Weights of a small GPT-style language model, trained from scratch on English Wikipedia.
Size: width 160, MLP 640 GELU, vocabulary 875.
MLP neurons of a small language model. Each row is named by its layer, matrix (down: output weights) and neuron, and shows model dimensions 0-159. Each number is 500 + 50 x the weight over its row's rms, rounded and kept within 0 to 999. Numbers have three digits each.
After each neuron's rows, "fires before" lists the tokens most often just after its 100 highest values on Wikipedia text that the model never trained on. A number after a token or word is its count.

L6.down122:505542466467438456465439582438548556523512587461426499475460507488531505378522615500565541473517557534470528499485519520580551486428520621572489492499526488580510416509576545516530473579472525549490417533474523529458506555565510541409547515576475530415490417514506491438457438580466490532518396486507636425462514504474466466510523498564522551520488454458532393474468496458564453541510490495580430514584400450467553497479517485527414536388523433549449545471466498513430541401544506
fires before: "at" 17, "ed " 9, "e" 8, "oun" 7, "ity " 6, "m " 6

L5.down571:480607553534462417545608497537534449577491571557463533386580510493468414526509478518419498493461546544481500476515531476442598525510490409563540562476581524539382430480482502428450441544530500573494550596477548488500499441546467510535549491483460491509445437493506497546638476599523590531462472434487479508464429477369479493446489502479527507507481531487377529501508549605491440480461550481543516495553453500557439507548524478569503535483511431460454462439502473626496444451502426
fires before: "d " 17, "d" 16, "end" 14, "ish" 9, "ti" 7, "en" 6

L5.down639:508533514475488517406558419473528537494461469443462498609442498474518487478520545432540455630481460436517550507544470556523475592517472526530474519508434501487493514503509520371524489495428440530583492412435492507512561549533474441500552583554492466556553481522488567448535556550504475512535509570365439410563634458528480504473488409520525610397512524441563553530401518448468521567502531464550412434487594472515522603453495511489423489583551453430449453528458474496515486516524484
fires before: "man " 16, "v" 12, "man" 11, "ial " 8, "i" 7

L5.down417:543530527450564553453457498557539515391541587442556619469549533483492505494520538489483543519494551475454454545505549508477469571512494563469365612507513491509562539463415576545497533624467471560483450508504505519459480503600441600427488471509528481486507501564532449456564497510420610546481509507577512419438451514502553405489496489471492523589493468535520493397453542573470554493461560493540455441576437427491438515543464390459425593408480418504459537481508465463463467482452498
fires before: "el" 36, "ar" 7, "qu" 5, "ic" 5, "n" 5, "13" 4

L5.down422:519525527617423464476586439568435543564512556461485455544544437436487477457542460469487503483497467512569498550456480475433497550490503503539450539459584540477454463483457510592539507458580570514395513477493573395552575485501590554506549454492479540456464503471466467578471438562531614596477491547557497477455440470506517511450591494458446439503467401566508471473553497512492553572499574402496578569446463380490560484509558447430362518548512480469511508573498419485494507510432467
fires before: "ic" 25, "ic " 19, "ish" 13, "ti" 8, "ical " 5, "e" 4

L6.down529:439507428520448519501456467484509513523583558542526486492572508557463526463438550453395408531456510501443522561532554451522504433512523546544520429512525611578423491524535453589438563499545480510512444486456486476462471513514443493575524452569550435542424459420342559522421487398495563538432483524555589502444529561617505480504494500519524512560448535488542483550455391616508609454514566520497467519461494522549492443490424544489535554387454506481524439472534558530552478502463451
fires before: "u" 13, "nam" 9, "ted " 8, "c" 7, "s" 7, "; " 6

L2.down457:445398346521511469476540501449554487513492486446478458427563490571575592527493445485508578428536552502527443569435479453428455573481524538482435429531434439502562482432493497579555526371515499593523449452506522437449573557585464520509484530536492536573499521422617539427496559484523459573550506551531466499442475460454475469527476598577489402609510465421443486546522506562503544531538534493530530475514487496500475410522508564427465544463479488481529469537587541503482553431440485
fires before: ", " 21, "–" 13, "t " 11, ". " 9, ")" 7, "d " 7

L5.down530:384435576424605540488528521489477509490510439447559496523528545539469376510424490443477458493556606518535536573534495531562553527449469565576463428491489507426468559483524526478547592603467419516547520548452535465402493473544556541476606511524436465566486499484516502488562473492575559517520525516459442493549542438492418497431510547536572510471465431473477479530430437476503520498529428482572401483474520434456575605477480494397499462490395441530484557529404575503522509487447574
fires before: "e " 22, "se" 8, "g " 7, "g" 6, "man" 6, "s " 5

L5.down519:505496508512494533594518442563507485476407494481584477479580591584493537529445511554584521469434408477515487523534443521532518478542503508492445470452472501496503481537490474408543459466458510542584447521501437565500513526500470429510509503569465537612523402524522521544533531468448416479504419516518450511604493458472456471420523551560469586631454411551517577447545420474568512566327493502528487528578407480435523458546465453509496490390495470478517533430561576518517487509600533
fires before: "ther " 17, "in" 15, "ther" 10, "sion" 7, "ti" 6

L5.down339:444477516461526523461432501438504499548529392510476489529359563469491554459458426540398513502399501570549403518572534526562593543464575478410517477503620520548505457499494429574500500563414528494455535569557463542526440450544441492488441510526506505558481432504613520532481447615587578522441510488521479487461499475497505492508493514517536528504420501511442506521546542484568451467541560530468555459517528500473539563483534503348386519512498452447496523484513436538464379569567470
fires before: "op" 38, "d" 6, "th" 5, "on " 4, "d " 4, "i" 4

L5.down604:508466553563389567488473472376566335539454541510451456537433504528484536514525443469591469507498463530508528442524474465489498601533501504460516507488545471484488503584506536512479507492491508580494575499516509505447483454481471507448510577455520508407519473426552502644495465516474543519441580537514541485528518546527620506449539473456535517465424541427532443543526384458471511548396523399429564509393498440525559526543622509516456448441537503485510442488602491562591447484485521
fires before: "ic " 14, "ish" 13, "et " 9, "ic" 8, "on" 7

L2.down131:528414398463512492478487394458490514428465462536529532461483469500437467482525380476489473540563424469466493564528457534563505470509535557522501618554499516498527503467475383486562535530571471589475447545536521432530536404541577545576539414469540605439501547484428510603523516525501452495445544486471573487463548443438473502509529567482487530450509532531326486564523524566465467505529532475489521450508503469372552482502486549488533503533430525565467409555567465555533612581486506
fires before: "k" 19, "c" 13, "i" 13, "ial " 9, "um" 7

L2.down71:584500563507456554423497424574567475418474474427454554581476469515517547484469454562563528504435537392409445519496542516551504504542478481472483540492583495488533447463469491487491533486553505485441458471536454511577560501466567513541567464564421511501490487510574533489525528462566474480493445483437458501625466457505571557480499568508500537492493538543421478474462589449444493467483432430487513468414545653444434611380449496505559463497497601496503570586427574430563506488413488
fires before: "ed " 15, "ing " 15, "s " 8, "are " 7, "s" 6

L2.down329:481413516517441461468533487443405461515515438492474452531560454554588487478530562567516569532478389458517608487549454476548519510506497478419503503499485528519447492361482473444525529408525525481460520476370437474488414517542454521492542492556465462566482568498421498531553525465475451499475511534366492419523413468491471502533470513501473466466557574612529578509434534553541542483505556554575514453570547539504365493552553472572560461462507533576571486493459486534597547524591563
fires before: "–" 12, "al " 11, "ur" 11, "r" 7, "3" 5, "n" 4

L2.down136:547557460459461466484569406489535379488628444481512511492527481522536573471460464485484516497475525512482413578416533500616528506503436491518559508505568476504489486422534448523464414467491512450445518535542437511475470532511495453560484525525430574502435502419496515495564494540461454499549508557469495388567434486648511437436536544397467476519456514565517539465516538467536532428394526446426413536560565593490586580434525426470465510578576545533490476529588518564523498510556472
fires before: " " 39, "s " 25, "s" 10, ", " 8, "-" 7, ". " 4

L2.down117:446481496501477461557499551577575543530379534480537493498432488572450500481428479544482470470548561587556483555509444579526499532525486568408493498517534564515459445424486379595586512509489489457575402479511497434492529477482493551474516549552533534493505504616399537465521441534530457489526442565497535454471535373499516586437460460577498408496542514476446539518530455560573454483500505531445643533519446568457526444524540472461508410502517482544421533477573396453415457534474492
fires before: "2" 16, "st" 11, "\\" 9, "n" 8, "m" 6, "[" 5

L5.down278:547442467511474436476556371615489407509570511532477537498531545640502541436480504489487615430448550515635505598389532503471492513494377558494401543517464498421564523403528567497539484522512453468496452428528432501539421512428476516516448516559455547532511498527480586479460395420508413539459487581511524528472503500484465557523447580451442504515472447599489508494520515537470527483451531524493464476555507474497448577546518412520575536460471516477510500507533510596519535546470479
fires before: "ted " 19, "n" 17, "h" 11, "ned " 9, "n " 6, "en " 5

L5.down493:563459491521567500456519486519494557462524528517483508536539576505420530456565444451494515425446506464471506548543500591514586584417540544442448488570564567543496456464522512469564596491495559416399467434420557547482414487532548514524539517491514532562561474556470507508521418571421501499481593532536467464511522479595454435479425549560532519500508468605452490448453446424430483415553427392467610585600477430534451549510502470534429445526466502501447473488451395505515493534453475
fires before: "00" 13, "ish" 10, "ic " 10, "ic" 9, "n" 9, "ch" 7

L6.down188:496548564465490558538484481476517443453481560553475506459495471424443560471526538460475539408529524527509536445534464458476556408491612554459508479486486418554465489516395485503506527453483476518493422425458552337544437577545496418516529539591567524523495532528518516545457455546460520513520436567507435537500488385453452526552480482563439521570480532433493545409453480433460425557553518509534522473497473576582522471533489601570496526554542522468440550592384544643518529470446498
fires before: "r" 19, "e " 13, "ic" 13, "d " 7, "ec" 6

L5.down535:489435500483548491418490504513583472501583475462462448536464508521528588482539492482569421565491512465406469518491520444533519465469567421428461440542526525610486579561483491571517476460472559497498450528468343531486528470647452511541483500583529427598500512446628510486508602513473393580509438463476469448543436533514559492553513469527524427521376519454504495535526414554474497488518628520515547494505487465484545529431499554456458493432437552458461487510525474503432472479595494
fires before: "es " 23, "ated " 11, "ous " 9, "et " 8, "of " 6, "et" 5

L2.down217:520506478471585599549518500456559458487416550621461478507459528576479450584517473495506510575452530488487439508474556454486562494463482463425516526514574504406428464530477567564422406485484460467499514528523485502520453520486472435512463534498484476550549524632491518501478496579485444536575452475473523570516532486472486472471441504594520594489429424491462569447432397460573477515532436393567498514434513402649525482554519515453590553495580489436548529476433512433494565430440489
fires before: "e " 17, "h" 11, "g " 8, "c" 6, "g" 6, "th" 5

L2.down110:488470430420577513489494525444511526617519497496483444507568560562477486504498526489433590440467441532446570512522528523479441536584592487491534437474469482566400509484547399476449534415482507481532539466547451466515586438553486627513516572518476443480534500454500490468510529354503481485477582551557546470554557416573396457491484454453465546470481498475390469470504541510429503449452441523544460487434519542472458486534538548465574495560471491461560458472524594594496543612493612
fires before: "t " 14, "il" 13, "on " 9, "out " 8, "in " 5, "by " 5

L5.down190:521479559519483445416455488580511630495441410453529495573364462508434509463461516482568564518488554585602451496517566486478425575562538533442578574557494510534440440481668530562520528483538501437446402571528531531524550436506519445458463517423447481479483433446518477447408496557424512568543450543548520472508460472459435559532438518445487564484487468489481539482417431590495473484522533522531455509493478550467441445515573483552484499568493435531486527414481528506557473453535543
fires before: "out " 25, "S" 11, "s" 8, "il" 5, "l" 4, "us" 4

L2.down260:496525524483463498521426459515479541329464509545467429511510500448505480503531422484505481451469558468562480501509517522573523553561532492429535452518565480434412488492383494425502487544541526533507527455534510488454420556530537607407433510451503592513520486477415549434579477455603497485520561529529499513518523453484467500496558477435475532476493496440582642643389572606517441548456558469486553403524479552457506485410481576570481559448464509456511458546556523516493498530451483
fires before: "c" 17, "ce" 12, "ce " 11, "e " 9, "k" 7, "k " 4

L2.down244:541528453532519322487464535461459528518462523554485353492524477491576494503495356519555505550560528473449552592580546502558409432543489490463530412389524474528459395497492481496485508534535492492460518432521633449551515483434563511516498511486569500532518501493517439502408483489525523446548434445520437524497505457502539522547505491620451480620526481526439490506474537513439515490508489565493521404596431578538540577549545519490448493500454537529502562446483567440497575426531497
fires before: ", " 25, "–" 11, ". " 10, "." 6, "\n" 6, ")" 5

L2.down44:434490397543523509467427504492522426403497535525481608534553451547529495445504504563522466472460432500526533522570535509565538470612397513524394459520446568427517536553457513607543510491430448596558485484512526456529613484478583562524520578472494559473488525483533548506518522460454502500444522551489517509539551510451540397420495485528377400445449468524463550435485436495560442512518526477479430517507543485512434508530513519559546448460421462451489505539516431529579618463402589
fires before: "i" 15, "c" 15, "\n" 10, "um" 8, "us" 6, "k" 6

L2.down258:562444479443440567572489513448436544544482478495484382487555507587535490521550522478460470437447583526458436473445481465459477408507542531473460575468544505554532473474566533506533428492512465408493579474516495459523481515533588519517523393427504466568586501567460490471488417496473522439456497520547591561430585447480481460445447455534496522488484518532487458449460545503538515526590512442488416511613555608530467470519494506511471512404480503543626449513504534611592520593478370
fires before: "ur" 13, "op" 13, "er " 10, "a" 8, "r" 7

L2.down489:466525432406535525404401520518535547435465498536465482509502590510503493567500441456510537515455553493483497421484441512528471580528598465538508508508602435534434553478445474429496512499534537573561447587477569528462414456489458415448521427544479487470549535479452506535436489549489458528493537589463541484479555513553488550479613431511432503594479507445571506530646426595469518473482498415496558427498444383471481473603534548454508513437502511477599516525510546527477530549394484
fires before: "of" 21, "il " 21, "is" 8, "om" 7, "ac" 6, "inc" 5